config.yaml
num_attention_heads: 2
num_key_value_heads: 1
rope_fraction: 1.0
init_std_o: 0.0
warmup_steps: 488
max_steps: 10096
MLP neurons of a small language model. Each row is named by its layer, matrix (gate and up: input weights; down: output weights) and neuron, and shows model dimensions 0-127. Each number is 128 + 24 x the weight over its row's rms, rounded and kept within 0 to 255. A neuron's up and down rows have the sign that makes its largest values positive.
After each neuron's rows, "fires after" lists the tokens most often just before its 100 highest values on Wikipedia text that the model never trained on.

L8.gate418 [107 145  81  85 163 134 119 121 139  89 115 116 146 140 138 167  78 110 160 127 145 133 120 121 140  98  91 111 138  99 123 107 113 145 147 124 121 125 181 127 176 112 125  99 125 135 116 131  91 137 114  95 159 116 108 102 145 184 165  77 131 148 117 163 141 163 135 148  95 148 170 124 145  98 113 128 117 143 126 128 125  91 150 111  82 157  96 139 143 160 143 106 135 128 209 128  99 152  86 160 161 109 113 128 130 135 149  87 106 155 133 138 151 113 117 109 103 139 128  99 100 155 118 131 140  97 146 168]
L8.up418 [110 138 174 123 143 119 141  92 105 102 124  89 125 108 119 153 111 158 152 161 133 116 137 116 149 136 130 106 133  97 126 121  98 100 118 147 131  84 147 113 113 111 138 130  98 115  86 143 136 130 131 119 192 153 152 117 147 129  72  87 137 135 103 152 152 166 138  93  90 148 108 122 146 133 133  92 132 104 107 106 138  92 145 143 109 153  86 167 106 139 132 123 151 139 161 120 125 154 157  97 126 120 163 112 154 110 125  65 132 179 118 121 176 101 116 144  92  87 153 122 102 125  88 148 160 143 156 117]
L8.down418 [130  90 138 203 147 132 151 119 137 139  94 102 118 148  88  96  98 150 157 124 132 106 121  97 135 146 149 125 119 118  99 156 113 116 168 117 158  69  98 150 143 159 114 139 144 113 133 115  95 135 121 129 183 109 167 129 119 101 117 171 142 108 107 148 151 128 120 129 133 140  82  99 155 110 163 161 142 133 157 114  97  81 157 123 110 129 132 153 119 132 109 131 148 109 137 116 142 100 151 157 105 124 129 147 131 117 104 132 157  95 156 158 145  92 119  63 117 154 144 123 119 127 118 126 137 151 125 138]
fires after: " ", " p", " T", " C", "T"

L9.gate224 [140 152 127 105 150 155 130 119 142 135 155 167 138 111 116 112 126 123 121 137 130 148 144 109 104 137 137 113 129  65 120  87 111 137 141 174 142 156 117 101 140  84 120 101 158 126 126 126 130 167 133 114 136 115 152  94 144 178  84 125 155 143 163 129 133 140 158 114 148 101 138 154 112 151 123 121 123 131 109 200 183 161 139 124 102 104 135 141 111 155 142 156 147 137 141 165 168 146  94 154 139 174 115 118 144 148 144 144 156 116 130 138 136 111 144 120 113  80 145 113  77 168 113 209 123  96 127 150]
L9.up224 [149 163 156 146 121 157 156 131 161 125 145 149 143  81 131 117 115 158  67 151 163 140 148 124 152  96 118 140 187 106 128 128  96 144 130 172 116 134 156  90 134 102 121 136 127 166 153 111 127 128 138 121  91 100 125 148 128 168  85  90 136 157 132 164 129 115 167  80 130 137  95  93 121 121 143 116  87 135 108 147 160 155 139 104  97 187 139 153 108 104  93 145 138 159 144 135 148 167 106 123 129 147 116 113 133 138 116 131 161 113 118 112 136  99 131 195 148 108 111 170 130 135 133 179 102 145 168 138]
L9.down224 [126  93 141 179 110 114 139 101 129 166 102 143 129  99 142 140 157 108 108  98 114 160 150  90 205 126 134 155 149 141 127 124 132 138 126 113 153 116 172 137 113 131 148 128 163 137 138 127 135 143 108 130 129 122 141 164  97 147 128 110 157 150 124 102 135 145 128 105 114 105 131 120 132  91 134 139 130 115 122 134 124  95 116 103 145 120 150 131 143 107 100 146 123 160  63 159 114 141 152 121 100 152 125 123 137  68  97 129 150 164  85 125 149 166 130 173 170 133 129 148  91 124 135 145 135 139 183 104]
fires after: " "

L3.gate420 [114 100  99 164 124 148 125 109 151 112 121 150 121 137 114 149 180 152  92 161 142 147 145  90 175 156 143 174 119  99 106  98 117 163 126 148 141 109 142 146 125 124 190 135 147 146 143  93 146 142 125 131 121  90 144 111 102 142  87 155 123 129 122 123 157 123  96 134 108  85  80 121 158 156 149 118 134 115 118 120 149 143 117 153 161 189 142 119 116 129 135 136  74 130 117 135 135  79 117 130 126 131  92 116 131  72 111  83 127 129 100 141 109 105 139 145  75 128 135 176 141 118 123 160 148 202 142 157]
L3.up420 [ 94 129 106 123 132 121 127 138 138 102 118 146  97 142 140 135 134 107 102 118 137 117 119 120 175 175 173 160 104  83 135 117 129 144 146 121 127  96 145 163 139 155 143 135 141 140 106 142 167 141 122 110 146 123 168  80 138  99 115 135  71 170 128 126 119 160 100 157 113 105 131 138 150 115 116 110 120 128  84 143 166 151 122 129 141 169 108 135 100 121 110 169 118 105  93 137  92  84  95 105 160 123 106 108 119  65 120 148 158 158 104 144 141 103 128 124 113 121 130 176 147  99 100 133 133 170 118 161]
L3.down420 [110 154 122 140  90 155 129 107 137 113 119 137 163 140 129 126  81  91 116 129 145 126 147 127 111  93 116 127 125 127 172 127 110  98  83 131 138 101 104 102 127 103 156 113 124  77 111 162 147 116 110 111  84 147 150 180 173 120 143 123 153  93 149 179 113  80 149 109  82 160 129 111 146 160 115 145 117 110 153 131 129 120 182 154 113 126 119 148  99 129 162 158 160 117 134 140 104 146 125 105 114 106 126 107 140 172 131 100 144 135 129 120  84 109 127 132 142 125  90  84 157 151 186 105 122  87 114 145]
fires after: " the", " a", " The"

L8.gate396 [155 154 129 123 117 121 136  89 109 131 134 137 140 135 121 134 108 120 111 119 150 166 145 129 121  88 118 139 138  99 142 131 112 149 118 149 161 111 146 151 177 141 140 135 131 125 176 154 133 168 120  87 156  74 135 122 120 157 139 126 143 143  79 125 109 161 147  79  81 150 109 118  95  92 100 139 169 140 194 100 133 142 147  92 129 175 103 120 110 153  88  80 135 161 151 120 119 139 131 139 150 126 104 105 151 100 158 106 169 122  90 141 109 129 113  99 114 121 152 134 121 150 117 159 173 107 144 142]
L8.up396 [130 114 140 132 109 166 147 110 115 104 144 122 160 129 133 125 131 169 169 109 153 185 134 145  97 116 121 176 126  99  74 122 119 194 132 131 167 132 140 127 165  83 139 117 136 134 166 153  95 126 114 137 157 152 171 138  62 123 140 114 127 137 116 120 122 156 162 127  83 144 160 107 105 103 111 148 128 129 154 118 165 133 147 111 165 156 146 128  87 141 110 135 164 122 159 136 155 133 109 114 139 102 119 137 152 120 144 154 113  95 111 110 155  94 126 144 130 107 115 141 129 144  99 126 151 138  88  96]
L8.down396 [112 120 166 155 134 128 159  79 148 148 103 149 120 160 147 155 146  83 161 161 125 110 101 104 139 158 175 118 160 105 109  97 137 138 132 113 167 134 131 183 122 138  95 107 154 128 143 133 184 144 102 120 106 148 125 156 143 124 120  96 101 111 131 150 114 115 153 133 118 114 106 146 106 127 129  89 177 117  94 111 112 144 139 138 174 178 167 124 108 156 143  98 148 137  82 105 168 120 129 111 157 127 149 118 150 120 169 104 114  99 116 108 156 118 105 111 127 146 110 141 107 129 115 150 149 134 121  80]
fires after: " "

L8.gate28 [143 131 130 100 105 138 105  94 133 164 142 158 137 101 127 137 139 142 113 119 139 150 134 148 123  78 134 168 117 126 140 108 171 158 114 142 175 159 145 162 136 141  89 168 150 166 119 126 155 115 102 126 146 117 162 121 115 181 156 138 136 119 121 195 143 155 162 145 121 157 109 130 131  99 111 116 135 134 141 118 142 125 156 106 135 146 105 117 113 139 119 111 137 126 150 198 150 181 128 146 127 111  53 108 157 152 116 102 155 150 132 136 115 145 127 103  92 118 150 125 144 149 143 134 157 118 167 156]
L8.up28 [137 101 153 113  83 121  77 114 113 130 136 164 124 102 126 202 135 129 172 146  89 150 152 155 129 142 166 134 141 138 149  91 137 134 118 157 186 161 125 147 130 126 110 138 101 144 132 141 140 116 132 125 122 166 170 115 157 135 129 116 167 152  87 168 137 147 158 122 113 149 113 149  81 112 130  90 134 123 104  98 130 111 134 134 151 118 106 126 120 110 123 141 160 140 151 176 139 143 157 135 133 114 110 134 185 133 102 154 149 121 105 126 127 127 118  99  98 123 142 130 144 177 120 101 189 105 196 123]
L8.down28 [139 103 150 196 142  87 134 127 117 130 119 157 119 135 110 152 134 129 164 120 127 187 132 117 139 163 171 104 132 118 131 126 148 100 111 120 120 116 131 115 128 143 123 127 168 113 148 153 141 146 121 138 108 152 117 116 131 114 138 109 147 156 100 148 141 157  98 113  98  84 138 131 151 100 137  91 122  97 141 100 123 126 113 109 126 110 115 129 109 128 152 153 122 106 110 131 135 139 137 161 126 170 107 137 106 187 145 147 118  85  97  87 136 112 135 175 125 118 148  87  89 173 134 179 155 124 149 132]
fires after: " ", "s"

L3.gate109 [123 171 124  96 152 126 142 133 120 107 175 119 158 113 149 134  83 130 127 146 128 141 102 135 137 132 144 134  69 117 153 110 126 151 113 125 142 163 162  80 156 153 164 114 122 162 119 153  77 109 132 110 153 153 101  79 123 112  88 157 101 143 107 113 114 143 105 121 115 123  88 145 151  94 123 117 112 112 107 134 163 138 157 108 155 124  98 108  83 147 161 169 136 126 107 149 156 136 117 128 140 106 134  81 163 140 123 152 170 119 124 141 149 107 139 156 150 155 115 123 119 135  97 121 178  97  89 147]
L3.up109 [ 75 137  96 152 122 145 140 124 128  73 131 122 109  93 123 103 148 119  76 142 106 131 117  92  80  95 127 100 129 105 108 129 154 108  56 179 176 131 162 130 134 129 112 152 162 176 141 123 121 100 131 147 105 133 117 114  99 108 144 186 114 139 204 161 125 149 123 162  98 127 145 132 116 122 171 154 108 125 152 129 124 152 140 125 106 137 127 135 126 118 133 137 130 103 134 145 161 117 110 148 126 154 148 164 126 139 118 112 147 102  98 116 160 124 162 166 114 121 143 147 154 126  86 161  83 145 112 128]
L3.down109 [ 62 164 146 153 134 164 153  86 154 106 126 110 136 121 104  92 134 113 136  96 138 149 148 117 100 115  92 103 124 141 178 138 135 127 141 152 160 104 120 142 104 101 124 100  79 107 126 107 129 161  64 124 124 134 187 119 177 131 163 137 150 138 155 135 132 136 150 121 106 183 142  85 142 134 157 128 139 101 165 130 130 125 127 125 113 118 157 150 164 130  50 151 142 149 140 126 107 161 118 175  97 115  98 140 134 112 111 104 111 102  82 113 114 124 154 112  95 150 149 101 117 148 154 113 106 128  97 120]
fires after: "3", "1", "4", "5", " ", "2"

L9.gate347 [152 159 120  94 124 147 134 148 149 180  98 120 143 104 139 144  68 116 144  99 122 130 126 169 152 126 107 114 125 135 118 121  98 108 115 137 121 183 120 104 157 159 139  82 144 142 117 153 101 124 133 136  95  92  75 113 138 213  97 142 111 152 112 122  91 166 162 106 135  95 155 147  93 116 111 151 159 137 110 111 133 115 147 119 101 159 113 125 114 121 147 112 129 128 162 134 146 174 104 146 124 167 129 104 166 149 138 119 128 144 118 158 142 108 124 162 106  89 128 181 100 147 117 163 139 114 141 119]
L9.up347 [139 109 140 148 133  98 125 118 142 130 132 180 129  87 138 169  84  91 128 115 158 121 140  92  86  88 118 105 144 123 178 150  88 111 133 138 112 117  93 158 138 142 167 121 146 129 104 115 144 180 116  90 124 118 144  63  87 142 108 111 118 138 106 130 130 138 118 136 119 140 107 119  95 175 139 143 107 122 123 133  74 127  88 130 133 146 130 152 134 142 142 122 153 107 133 145 179 149 113 142  61 150 136 122 129 105  69 126 167 133 116 125 148 117 119 126 119 131 127 138 152 118  94 155 122 142 123 179]
L9.down347 [ 97 103 124 136 120 144  98  75 132 166 114 140 155 148 141 121 121 125 116 146 146 164 113 151 130 121 112 119 117 143 200 106 145 141 128 126 161 122 108 164 110 150 129 133 138  94 137 121 116 115 130 141 116 147 128 151 120 127 164 136 130  94 133 136 146 155 130 148 140 139 120 138 166  88 161 137  99 146 202 123 103 121  94 135 107 119 118  80 118 113 120 156 130 122 186 126 149 142 113 138 137 112 116  90 114 143 136  97 115 155  93 137 161 169  89 155 111 112 179 157  92 129 147  91 123 138 169 108]
fires after: " ", "-", " shock"

L8.gate414 [158 149 106 134 142 145  95  88 162 141 129 116 132 164 156  96 115 104 111 136 129 127 112 161 111 114 107 124 114 118 102 133  93 142 183 140 124 119 153 159 117 144 128 112 130 125 155 126 126 149 121 116 117  77 104  93 121 194  89  93 157 156 146 111 124 159 182 114 135 150 141 115  75  91 107 109 132 124 112 145 153  94 159 114 125 127  86 129 109 140 132 105 133 150 149 104  96 146 125 145 153 112 104  83 162 105 131 132 145 167  91 130 142 156 163 137 108 100 139 127  98 127 143 136 124 114 137 133]
L8.up414 [144 124 155 149 131  92 128 129 124 113 139 148 141 157 134 131 111 103 119 178  99 115 151 137 104 137 139 152 165 127 105 164  76  99 147 147 108 148 109 100 122 164 166 123 149 112 117 121 106 122  98 138 148 129 173 128  91 141  96  61  85 134 134 114  95 126 110 161 125 130 126 112 129 167 115 148 139 111 129 165 105 108 109 119 151 163 151 113 131 161 104 122 135 124 140 164 151 137 111  90 189 129 126 154 129 111 159 159  89 167 108 149 123 164 122 121 131 123 129 137 114  86 101 129 144 151 146 161]
L8.down414 [132 144 109 129  79 102 130 134 114 138 115 153 128  87  88 153  99  77 161 169 111 182 111  94 122 125 143  87 130 115 150 143 140 127 141 137 167 120 132  86 105 137 149 134 146  93 152 133 141  92 110 168 143 158 160 142 123 129 134 127 128 115 148 131 144 154 132 103 123 156 131 100 122 127  90 168 149 133 193 179 130 146 100 149  99 125 123 140  91  95  92  99 171 128 121 155 162 125 160 132 146 174 154 120  97 107 131 107 101 122 129 136 129  95  96  97  83 102 137 140 131 135 115 131 137 126 122 130]
fires after: " ", " b", " c"